Part of a small language model's weights: 3 heads of 32 (1 for keys and values), rotary positions.
MLP neurons of a small language model. Each row is named by its layer, matrix (down: output weights) and neuron, and shows model dimensions 48-111. Each number is 128 + 24 x the weight over its row's rms, rounded and kept within 0 to 255. A neuron's up and down rows have the sign that makes its largest values positive.
A block is one neuron, or neurons of one layer that tend to fire together. After each block is what it responds to, as a language model described it from the Wikipedia text at the highest values.

L3.down11 [113 122 128 110 169 137 104 153 115 116 111 118 108 117 138 125 112 153 147 122 123 160 149 101  92 102 170 134 127 167 108 110  63  79  79 137 134 123  91 137 145 111 125 118 122 106 132 106 112 146 123 133 127 101 117 132 136 128 149 148 121 123 123 105]
L3.down125 [100 136 116 114 109  99 114 136 100  99  85 145 136 147 152 116 171 149 106 127 117 150 140 135 137 119 143 188 114 101 124 180 115  92 137 123 123 132 157 160 134 100  64 164  78  96 148 162 170 101 114 112 129 160 128 150 156 137  85 144 112 138 159 177]
L3.down198 [133 114 145 165 135  90 174 115 111 113 148 119 118 143 122 120 165 154 137 107 133 135 131 110 156 153 106 131 143 135  86 149 147 162 150 129 128 132 129 120 117 122 118 162 106 136 162 150 110 115 113 122  96 152 117 131  99 111  64 124 135 145 148  97]
L3.down211 [168 151 171 129 113 117 119 128 117 122 118  93 123 133 119 145 145  90 108 121 122 117 167 151 153 126 160 156 139  99 148 124  80 131 119 103 108 150 155 143 129  89 140 146 119 122 158 152 133 143  93 101 127 121 103 161 108 116 140 101 132 125 115 140]
L3.down266 [146 149 120 172 136 121 113 124  75 101 157 147  97 132 142 116 159 133  92 144 106 119 108 150 125 133 117  82 106 153 150 128 162 101 155 126  94 115 130 136 103 130 139 146 130  87 140 113 162 124 115 132 113  76 143 130 120 114 150 145 133  56 103 103]
L3.down426 [136 134 122 117 150 132 140 148 119 122 189  96 123 130 105 150 117 180 119 115 102 122 155 110 132 109 119 107 143 147 148 122 142 143 162 110 101 120 138 124 134 184 131 116 106 143 106 114 145 118 120 120 131 145 142 107 125 142 200 164 135 159 133 123]
L3.down460 [135 114  97 163 139 106 150 121 156 103 137  94 137 135 152 106 102 119 125 128 123  88 163 166 126 135 120 175  58 127 104 155 143 103 119  77 110 127  92 120 131 133 152 123 115 132 135 122 116  95 124 105 135 102 153 123 100 119 191 142 141 107 124 131]
L3.down493 [129 116 132 144 128 155 111 131 112 149 141 109 173  99  81 129 160  52  92 126 115 104  88 101 171 132 113 114 120 109 127 130 121 158 150 112 124  92 145 106 127 143 154 130 131 160 110 155 109 119 134 155 137 128 167 151 130 126 135 170 144 130 177 116]
Description: Mainly " is" right after a parenthetical birth date or name in biography openings; also mid-word pieces (conjunctiv-it-is, Cundinam-ar-ca) and month names in dates.

L5.down489 [116 137 151 148 164 122 155 134  99 168 138 133 139 168  96 144 142 106 112 172  84 153  93 120 124 139 185 111 129 148 123 112 117 175 128 138 157 115 101 144 143 147 111 138 112 143 125 146 119 159 120 108 144 134 134 110 116 162 130 166 157 117 135 128]
Description: Final word-piece that completes a noun split into several tokens, often agent suffixes like -er, -or, -ator, -ant, as in explor-er, investig-ator, back-up.

L5.down304 [130 152 148 147 100 110 145 110  99 129 136 121  90 117 158 121 136 119 135 108 135 111 154 135 141 117 160 127 148 159 132 106 125 101 130 130 107 123 106 155 154 108  91 119 122 136 139 106 139 114 102 140 150 159 117 203 116 126 110 136 113 115 150 125]
Description: The "=" opening a new article title right after infobox or table lists, and the verb after a lead subject, e.g. "(born 1979) is", "was".

L3.down5 [108 148 133 121 100 125 121 154 111  95 133 110 110 130 124 154 118 162 152 126 122 144 110 157  89 115 113  96 151 115 120 147  75 129 129 132 118 120 213 111 119 156  99 116 157 149 168 126 115  99 132 106 166 149 144 127 105 113 166 125 136 155  96 105]
L3.down83 [110 127  95 153 123 155 124 141 103 152 133 138 126 114 101  97 131 106 129  91 158  47 148 120 171  81 140 125 108 115 163 145 155 134 110 106 157 136 130 127  91 124 128 136 149 135 145 127  69 137 154 160 129 132 111 132 140 133 128 129 158 122 147 122]
L3.down153 [123 124 109 130 137 107 138 129 126 108 139 107 109 122 144 164  97 155 125 141 157 141 146 114 119  28  80 116 120 112 135 121 105 109 138 123 101 119 101 155 154 113  92 125 163  99 166 126 167 154 148  63 133 118 132 120 147 130 154 149 158 136  94 133]
L3.down185 [153 111 121  96 131 130 135 119 147 106 120 109 148 180 133 137 122 129 138 138 131 121  83 121  91 138 159 122 130 127 109 155 122 101  86  96 126 121 141 119 167 145 113 123 122 126 157  99 120 112 154 116 121 144 120 155 128 108 114 142 108 148 115 113]
L3.down218 [144 135 154 113 135 126  88 117 149 122 159 120 143 130 127 166 108 134 127 122 126 121  89 139  84 118  62 123 150 113 127 129 141 120 127 113  81 129 129 136 109 124 164 178  97 147 129 120 133 141 162 114 102 157 162 146 104 114 151 131  85 138 129 152]
L3.down275 [139  72 157 121 123 128 117 136 136 113 154 116 164  99 134 160 141  96 123 117 120 107 129 123  99 120 106 174 177  98 118 172 104 133 135 135 130 153 130 169  91  80 127 140 123 129 121 148 141 130 143 107 152  67 156 110 124 116 163 110 157  94 118 134]
L3.down352 [129 148 147 129 148 138  97 101 118 126  51 133  91 130 147 120  78  93 180 113 105 108  90 154  79  98 126 120 128 104 134 116 119  78 183  82 148 138 115 158 111 118 106 138 138  85 130 140 152 147 125  97 130 128 161  90 167 114 150 120  80 127 161 120]
L3.down499 [165 123 142 104 173 119 126 113 139 126  75 147  85 143 121 122 112 134 121  99  97 122 157 167 164 100 104 142 176 158 116 125 143  81 119  86 116 155  92 148 154 104 143  92 118 128 129 101 138 145 172 157 164 118 115 132  93 126 123 140 117 107 156 101]
Description: The first piece of a word split into several tokens, often names or list entries, e.g. Art(uro), art(illery), Marsh(all), Wall(achia), nov(els).

L2.down16 [115 142 116 116 146 170 125 121 153 115 138  81 122 131 109 134 106 138 150 167  99 184  91 112 115 127 126 160 142 144 112 115 129 119  97 115 135 122  99 137 146  74 158 114 110  81 134 172  92  86 127 118 102 133 144 119 156 154 136  85 149 111 149 148]
L2.down33 [ 94 118 167 149 178  86 120 106 132 144 181 135  91  99 135 146 171 130 152 139 101 152 137 164 109 112 135 131 109 125 122 115 112 108 123 108 128 178 118 117 172 137 128 108  83 125 100 179 121  95 114 154 158  91 148 119 143 146 129 125 137 116 120 166]
L2.down215 [130 153 154 107 144 142 140 117 128 126 187 117 133 148 128 132  63 136 129 169 120 101 127 142 136 115 120 182 116 158 115 124 124 126 146 106 173 138 164 178 145  94  97 145  75 120 124 161 129 121 123 130  92 151 163 126 125 155 103 159 140 110 130 119]
L2.down223 [144 132 147 130 167 142 137  89 123 124 143 131 131 116 133 100 115 153 148 109 129  99 165 141 137  56 129 140 111 128 151 168  93 137 143 163 156 142 157 141 143 112 129 127 174 145 129 113 104 131 120 112 116 121 146 150 121 156 135  73 152  94 125 113]
L2.down257 [109 103 143 125 110 102 145 151 103  89 137 177  93 146 158 125 157 155 116 158  97 118 116 125 145 177 134  76 120 156 146 106 162 110 110  94  95 142 130 156 161 123 125 117  67 127 160 127 127 147 125 175 114 141 166 100 107 156 126 168 119 103 137 108]
L2.down363 [166 109 125 123  90 119 118 119 143 108 109 111 119 113  56 124  87 126 174 149 124 137 124 129 144 128 123 143 144 127  97 139 126 125  80 125 153 158 164 132  82 117  99 134 128 114 108 136 137 127 143 124 108 135 176 136 137 181 137 137 101 115 119  97]
L2.down409 [132 139 144 146 162 137 159 107 110 138 141 130 124 125 124 109 110 139 149 139 153 138 133  93 146 133 126 130 107 141 116 131 129 129 131 124 155 126  52 174 109 126  99 120  99 105 130 146 140  85 121 107 134 141 127  74 142 133 105 145 164 114 131 111]
L2.down468 [108 169 112 139 150 116  55 120 100  84 147 148  85 122  83 109 188 159 156  87 118 131 123  97 116 109 119 127 134 166 156 133 102 126 129 122 163 104 118 124 143 114 117 107 122 127 115 175  89  97 151  86 157 111 178 146 163 120 150 152 138  97 124 124]
Description: Short pieces that finish a word split into fragments, mostly "al", "ic", "ed", as in post-al, expl-ic-it, champion-ed, including "al" after an opening parenthesis.

L3.down21 [129 161 134  90 135 136 158  89 152 132 171 132 151 132 122 116 150  65 101 143 115 112 173 151 118 137 115 148  76 111 113 147  98 133 148 167 106 154 118 138 103 121 174 108  79 145 121 145 109 125 106 130 126 123 149 124 149 181 158 117 110 120 157  98]
L3.down62 [130 103 139 129 163 119 121 100 106 138  90 124 107 116 119 138 119 137 153 140 107 124 105 133 168 105 132 135 164 165 115 126 106 136 125 159 144 122 142 136  87 105  73 167 114 146 142 144 147 137 147 132 149 148 121 109 105 130 163 127 145 143  90 153]
L3.down85 [ 92 107 153 141 128 130 134  97 127 131 172 126 113 123 140 115 172 123 146 106 113 140 117 172 105 115 117 127  95 103 135 150 145 140 120 107 153 145 146 163 193 139 121 129 101 139 122 142 145 152 156 134 154  94 117 156 153 112 131 137 130 137 120 141]
L3.down205 [126 143 105 103 138 140 139 138 137 179 119 132 118  84 144 163 139 125  72  94 123 100 163 105 142 121 156 124 118 167 129 125 110 131 163 165 100 137 145 123 165 145 143 104 108 109 147 149  83 138  95 140 122 120 101 134 106 118 139 111 119 127 138 127]
L3.down245 [ 92 152 148 110 149 135  81 114 110 139 112 102  88 132 150 103 126 148 165 146 130 129 128 109 123 131 150 157  85 160 155 132 118  88 107  95  93 111  98 105 151 177 127 104  85 102  96 140 100 143 182 127 143 132 120 127 128 138 133 131 138 126 128 117]
L3.down264 [124 135 126  98 123 168 159  89 104 174 144 137  96 100 143 130 168 138  93 138 154 125 133 149 121 163 125 107 158 126 137 134 152 142 116  97 135  68 140 129 160 145 149 134 146 107 140 142 102 142 104 137 130 129 140 110 135 126 157 104 117 138 119 148]
L3.down329 [154 147 145 143 160 113 125 119  86 122 125 118 118 100 111 141 137 139 139 147 133 103 182 168 110  99 163  87 136 153 108  87 138 165 164 167 150 145 122 144 154 156 135 117 133 126 129 127 135 174 139 121 123 134 115 144 154 105 125 105 147 162 100 152]
L3.down486 [140 132 134 138  97 171 110 115 108 136 108 128 108 150 151 134 137 156 137 112 115 138 125 151 139 160  96 143 162 111 158 151 111 126 142 117 131 108 144 137 148 138 122 135 114 153 113 129 110 187 151  94  76 118 148 124 164 176 127 115  96 143  96 154]
Description: Fires on the short second subword of a word split after its first letter, mostly names and foreign words, e.g. H-ous-atonic, W-a-qf, P-ic-asso.

L5.down93 [108 160 130 157 152 126 119 139 160 136 123 168 154 108 129 153 167 150 126 107 114 139 135 137  98 140 141 137 163 152 111  88 157 180 136 155 117 134 157 137 130 196 171 131  93 143 161  90 131 115 148 120 114 133 138 124 105 135 152 104 127  95 131 143]
Description: Word pieces right after a word-opening capital letter or short stem, mostly in names and acronyms, such as Magd-al-ena, R-&-B, G-ir-su.

L5.down408 [117 120 147 149  78 119 119 128 117 121  97 137 112 123 145 135  99 134 173 115  98 153 128 127 136 145 156 127  97 131 132  80 119 144 116 174  62  88 153 118 106 126 126 108 136 123 126 113 146 134 151 124 159 101 186 125  94 105 114 130 109 135 122 116]
Description: Nouns naming a field or category (music, art, sports like hockey and rugby, School, Album) in section headings, table cells, and infobox labels.

L2.down158 [161 100  99 131 118 101 141 103 146  99 174 127 109 137 102 112 167  95 148 167 114 161  95 147 130 161 123 144 130 112  91 130 105 128  84 120  62 131  99 123 165 107 157 141 164 130 135 157 116 145 121 123  80 136 186 146 117 152 128 118 162  99 137 139]
L2.down161 [107 120 106 123 151 132 141 102  94 141 163 137 119 124  88 161 130 119 152 135 148 154 105 144 136 127 136 155 120 116  96 137 124 106 117  97 151 134 143 151  91 111 101 131  89 135 139 156 143 120 121 174 152 132 159 139 131  99 125 144 143 114 115 114]
L2.down168 [120 151 150 172 127 130 114 159 139 110 111 191 132 148 132 119 170 134 106 149  89 139 113 114 134  85 125 113 114  97 127 180 152 138 151 114 142  97 128 137 112 101 151  86 142 118 143  99 117 145 133 126 107 156 125 136 124 120 113  86 109 137 150 116]
L2.down258 [176 121 119 128 130 142 106 103 127 110 118 128 163 129 118 141  96 102 163 114 126 140 105 109 110 115  91 104 122 171  94 109 131 131 107 157 122 104 113 142 106  73 117 137 120 169 131 101 129 108 187  85 135 119 132 142 125 133 126 123 135 102 131 132]
L2.down279 [129 133 111 173 135 110 131  86 144 150 149 102 177 126 145 135 164 143 140 116 159 118 118 128 127  97 115 127 132 142 128 109 150 149 148 142 134 144 116 104 125 151 160 140  96 135 117 151 101 113 106  86 132 106 128 143 117 161 116 110 123 111 119 151]
L2.down312 [171 130 119 169 120 127 100 156 124 114 151 151 145 141 118 103 146 164 116 182 123 146 129  90 147 164 117 122 143 144  69  73 156 102 156 150 101 101 127 154 120 144 114 100 157 136  99 148 123 133 131 146 116 136 130 117 144 124 144 143 135 113 160  85]
L2.down357 [ 60 130 118 123 100 125 134 125 138 142  90 122 108 113 124 138 111 162 138 123 127 135 143 119 142 155 146 103 118 143 150 110 141 133 129 153 124 127  93 111  78 174 160 125  71 108 129 128 145 146 136 158  96 115 113 127 164 122 165 139 152  83 193 148]
L2.down434 [146 132 118 145 128 113 117 121 180 123 159 144 147 139 118  75 123 108 166 156 129 123 155 124 140 129 125  89 134 136 170 143 155 114 152 112 125 106 105  93  99  99 121 149 147 115 116  63 158 120 151 110  71 126 127 131 129  87 134 151  98  98 158 145]
Description: Word-piece tokens inside a longer word, mostly "it" as in legit-imate, char-itable, Trans-it, In-itially; sometimes other middle pieces like "ic", "é", "is".

L3.down54 [119  82  90 146 125 125 160 162 144 122 158 110 128 147 125 143 129 135 116 137 114 140 116 133  79 107  91  97  87 166 109 128 121 144 148 116 116 130 124 164 143 149  93 117 146  83 156 115 128 137 141 136 160 177 165 115 116 102 149 150 112 107 123 150]
L3.down78 [133 131 166 150 111 142 124 107 131 106 118 141 108 105 123  89 104 135  83 141  81 126 152 126 127 115 139 128 134 144  84 130 117 146 144 116 140 124 134  96 130 146 144 105 135  58 109 136 150 133 111  95 109 167 106 162 132 148 125 144  91 113 132 189]
L3.down88 [130 146 120 157 151 127 116 134 142 103 113  85 134 145 118 106 135 113 132 135 141 129 131 118 151 126 104 142 174 118 112 130 119 102 114 143 133 147 146 122 118 105 132 135 130 126 131 137 125 148  69 156 110 120 122 151 138 142 124 168 172  89 150  83]
L3.down170 [144 110 115 148 132 123  68 138 130 134 117 141 134 121 152 128  93 142 112 116 112 133 161 139 118 157 136 136  89 133 140 176 110 149 166  94 102 122 124 146 129 143  86 118 140 110 120 127  64 116 147 119 125 145  98 100 126 154 141 169 119 111 126 156]
L3.down394 [110 125 128 162 119 141 101 111  95 120 147 139 148 141 132 127 168 114 202 111 101 150 141 117 127 107 145 181 153 127  71 126 146 147  93 175 162  86 143 109 117 124  98 115 179 105 103 137 113 151 124 122 171 144 143 117 125 124 111 125 132 104 117 131]
L3.down397 [136 130 112 133 108 116 156 123 137 160 107 109 151 148 100 146 149 112  80 143 121  76  92 142 106 141 140 132 160 157 132  81 123 120 114 115 152 133 131 173 115 135 130 150 116 133 163 130  87 108 126 125 127 112 152 120 131 144 126 151 101 108  79  94]
L3.down406 [124 140 109 147 110 103 150 149 109 138 100 154 129 139 129 126 106 121 150 157 102 117 119 135 112  82 150 128 150 150 155 132 123 138 115 137 126  97 144 145 134 128  97 123 175 106 114 146 118 137 112 167 171 118  91 107 130 160 152 119 114 141 142 102]
L3.down435 [ 95 145 122 138 151 175 115 118 131 139 172 116 126 119 105 117 168 130 160 141 113 112 103 157 151 124 184 153 124  91  84  96 101 130 124  97 161  89  85 159 103  95 142 154 150  96 170 130 152 119 163 131 204  83 143 107 119 132 121 137 126  97  97 126]
Description: Final word-piece suffixes that complete person or role nouns, such as -or, -er, -ists in administrators, conductor, explorer, archaeologists; sometimes other word-final pieces.